Weights of a small transformer language model.
Size: 13 layers, width 704, 11 heads of 64, MLP 2816 tanh GELU, vocabulary 8192, 88.9M parameters.
MLP neurons of a small language model. Each row is named by its layer, matrix (up: input weights) and neuron, and shows model dimensions 176-303. Each number is 500 + 25 x the weight over its row's rms, rounded and kept within 0 to 999. Numbers have three digits each.
Before each neuron's rows, "fires after" lists the tokens most often just before its 100 highest values on Wikipedia text that the model never trained on. A number after a token or word is its count.

fires after: " " 33, " (" 9, ";" 5, " km" 4
L10.up1272:502473478489522511484513507509490527486521490452519499490497533496499504489475504527517486548473473514483477476508501464519488472484502543489484465470513515464510505503498526478515450500537499523484498467496520515449482481498503504473467529478511465489511457503470531534518513497503481511491460511541525551501518532511490482503533522535536504506505479525475481517551501523517491466491

fires after: "–" 33, "/" 8, " is" 8, "-" 7, " |" 5
L10.up1658:518482474508505527514501506523490519444513437466546461503450497465480493468445499498557485509481510549521498491521490528542534466498473501522456514503527473506531480476477481495510497450553525500479485512521494471476482524541482487521482500519460484493441549513487490494493510494476510516527486476512483461510480532466506467520516488527519525496487560490490499492528470520488532507497

fires after: " " 62
L10.up2621:542516489504501468479503500490499529491502470499556502494473516508477491520506482536475550519536500482489452507523444509513492491475518492486461477520480539461511543495536471488499484536476549520451487447553507488515474510490475484483505459515497478496478498483491542477519551509537494462480461498495519493501520514500514522492481518468547501502452496533466467496519516496524486487492

fires after: " the" 53
L10.up1663:504487484435480478513502520520515483466508467507508508532498489533531516471508475541531508499483484477500490474510481484486490472474491461506500488553492487432479474477515543497496502518515489507491492451509524501494508509511482523500485466469474466512497520535535509428501498431498520501496491483504445515494536497492496555509541459483492489499465493541491527515498500518523482445498

fires after: " " 39, "–" 6, "|" 6, "2" 5
L10.up1099:526502535469493487523485485471513491568538453523522543489540501511517461536494486511524548514493481548518453534518504472513499473538456516478497547501515515517470530543493505453528467482467492504478520498507498498511502493489529475510530439463481489519518508484508550514533504510483500500511553490498492549527468516535493536487495519509493514500442468502520483531458491498497518516483

fires after: " was" 25, " were" 12, " " 9, " been" 7, " is" 6, " |" 5
L10.up1346:533421510525532489496466521460518501507481488495536480479443549488515513476505484507527519542494508522451472465536474486536550475486489506496496483453526540463483483505527484514515513505540506467518475494469489474446463539521470480530501512489447489556517469440461488508524531532487501469490505531510478486479481483512529475516512507501496498489444502439507478463512533555494493479491

fires after: " " 46, " the" 8, " over" 4
L10.up275:515467491493489506517514464518537516499519438507510503509504504543497510545526460547523450476464481512463535503476516499531451496491458474482525454470516531477478510490524496510498519494506532527488481538499468479515524476526492571473519493505488457493508516485535481537538501513508540516523464544547513512479465450509545484482478483474521521522520478508534473507461484471496503477492

fires after: " " 52, "|" 4
L10.up158:544410517469445511501499487447474508449485492506481468496511509473567494524454513488520481509512479479481500502501511485506515445536478506505487494524521516514508488471486519514505517521493533499472500483500512504497452503521526515495514462500535474515494464502495525479488478499461470492457515483477507501498492492469522519542496535493514507484478516483488476484512534472491531512484

fires after: " " 45, " (" 14, "s" 4, " \"" 4
L10.up1703:481475481504531485453511543482501537507545479483472502489490494544513539489487466490520505465492450472498496528458496466502480470520498466483455542489490549476482499482507481532517464504464488484483505468525450511519452498507511534518508524488468479520468537470469517512500509468490468545499486535469530492452510465463491466491482501519493486489462533470497517514501552532488506505474

fires after: " |" 36, " " 26, "2" 12, "1" 4, ";" 4
L10.up352:527486496457494500483503480521438489489470481478501487520517495493521491490560486495541503512504477530510487527471497514486524459473472485520500484529505454482489491525503530483533542464492511515506488538548467513505518506449530518476497482508486494509479517481453497495500518487524492459463543478525519492506503486481467537533467499475502487468546500474511507492476467508505515505516

fires after: " " 39, " to" 11, " an" 5
L10.up2663:535443517472502436491500502486499519472527449484512494541488511502507466493528483522519510454515430506540555505472509509493494487470482469484495493493511524475514522504500503525508525562501487472495534461477454491511526517531538518474528519495485488534527533507481491491528504518517512522502484564526498505498507475470528473484478482515480494482517517508485508530494499501499506508565

fires after: "." 25, " is" 13, "\n" 8, " was" 7, " are" 6, " were" 5
L10.up2496:511448480518545490495497505490491555485502453498475459533537462490489483546513455476519504503503532498506476507468456508510535492497482495507485459479534533474526534506514489492529543517525484449484506509546510470524520509501467489527483479512514484510520507519465521486465479513505487543493510504492550503489487466462523461530509461477464503481465559464517498501497548488557502487477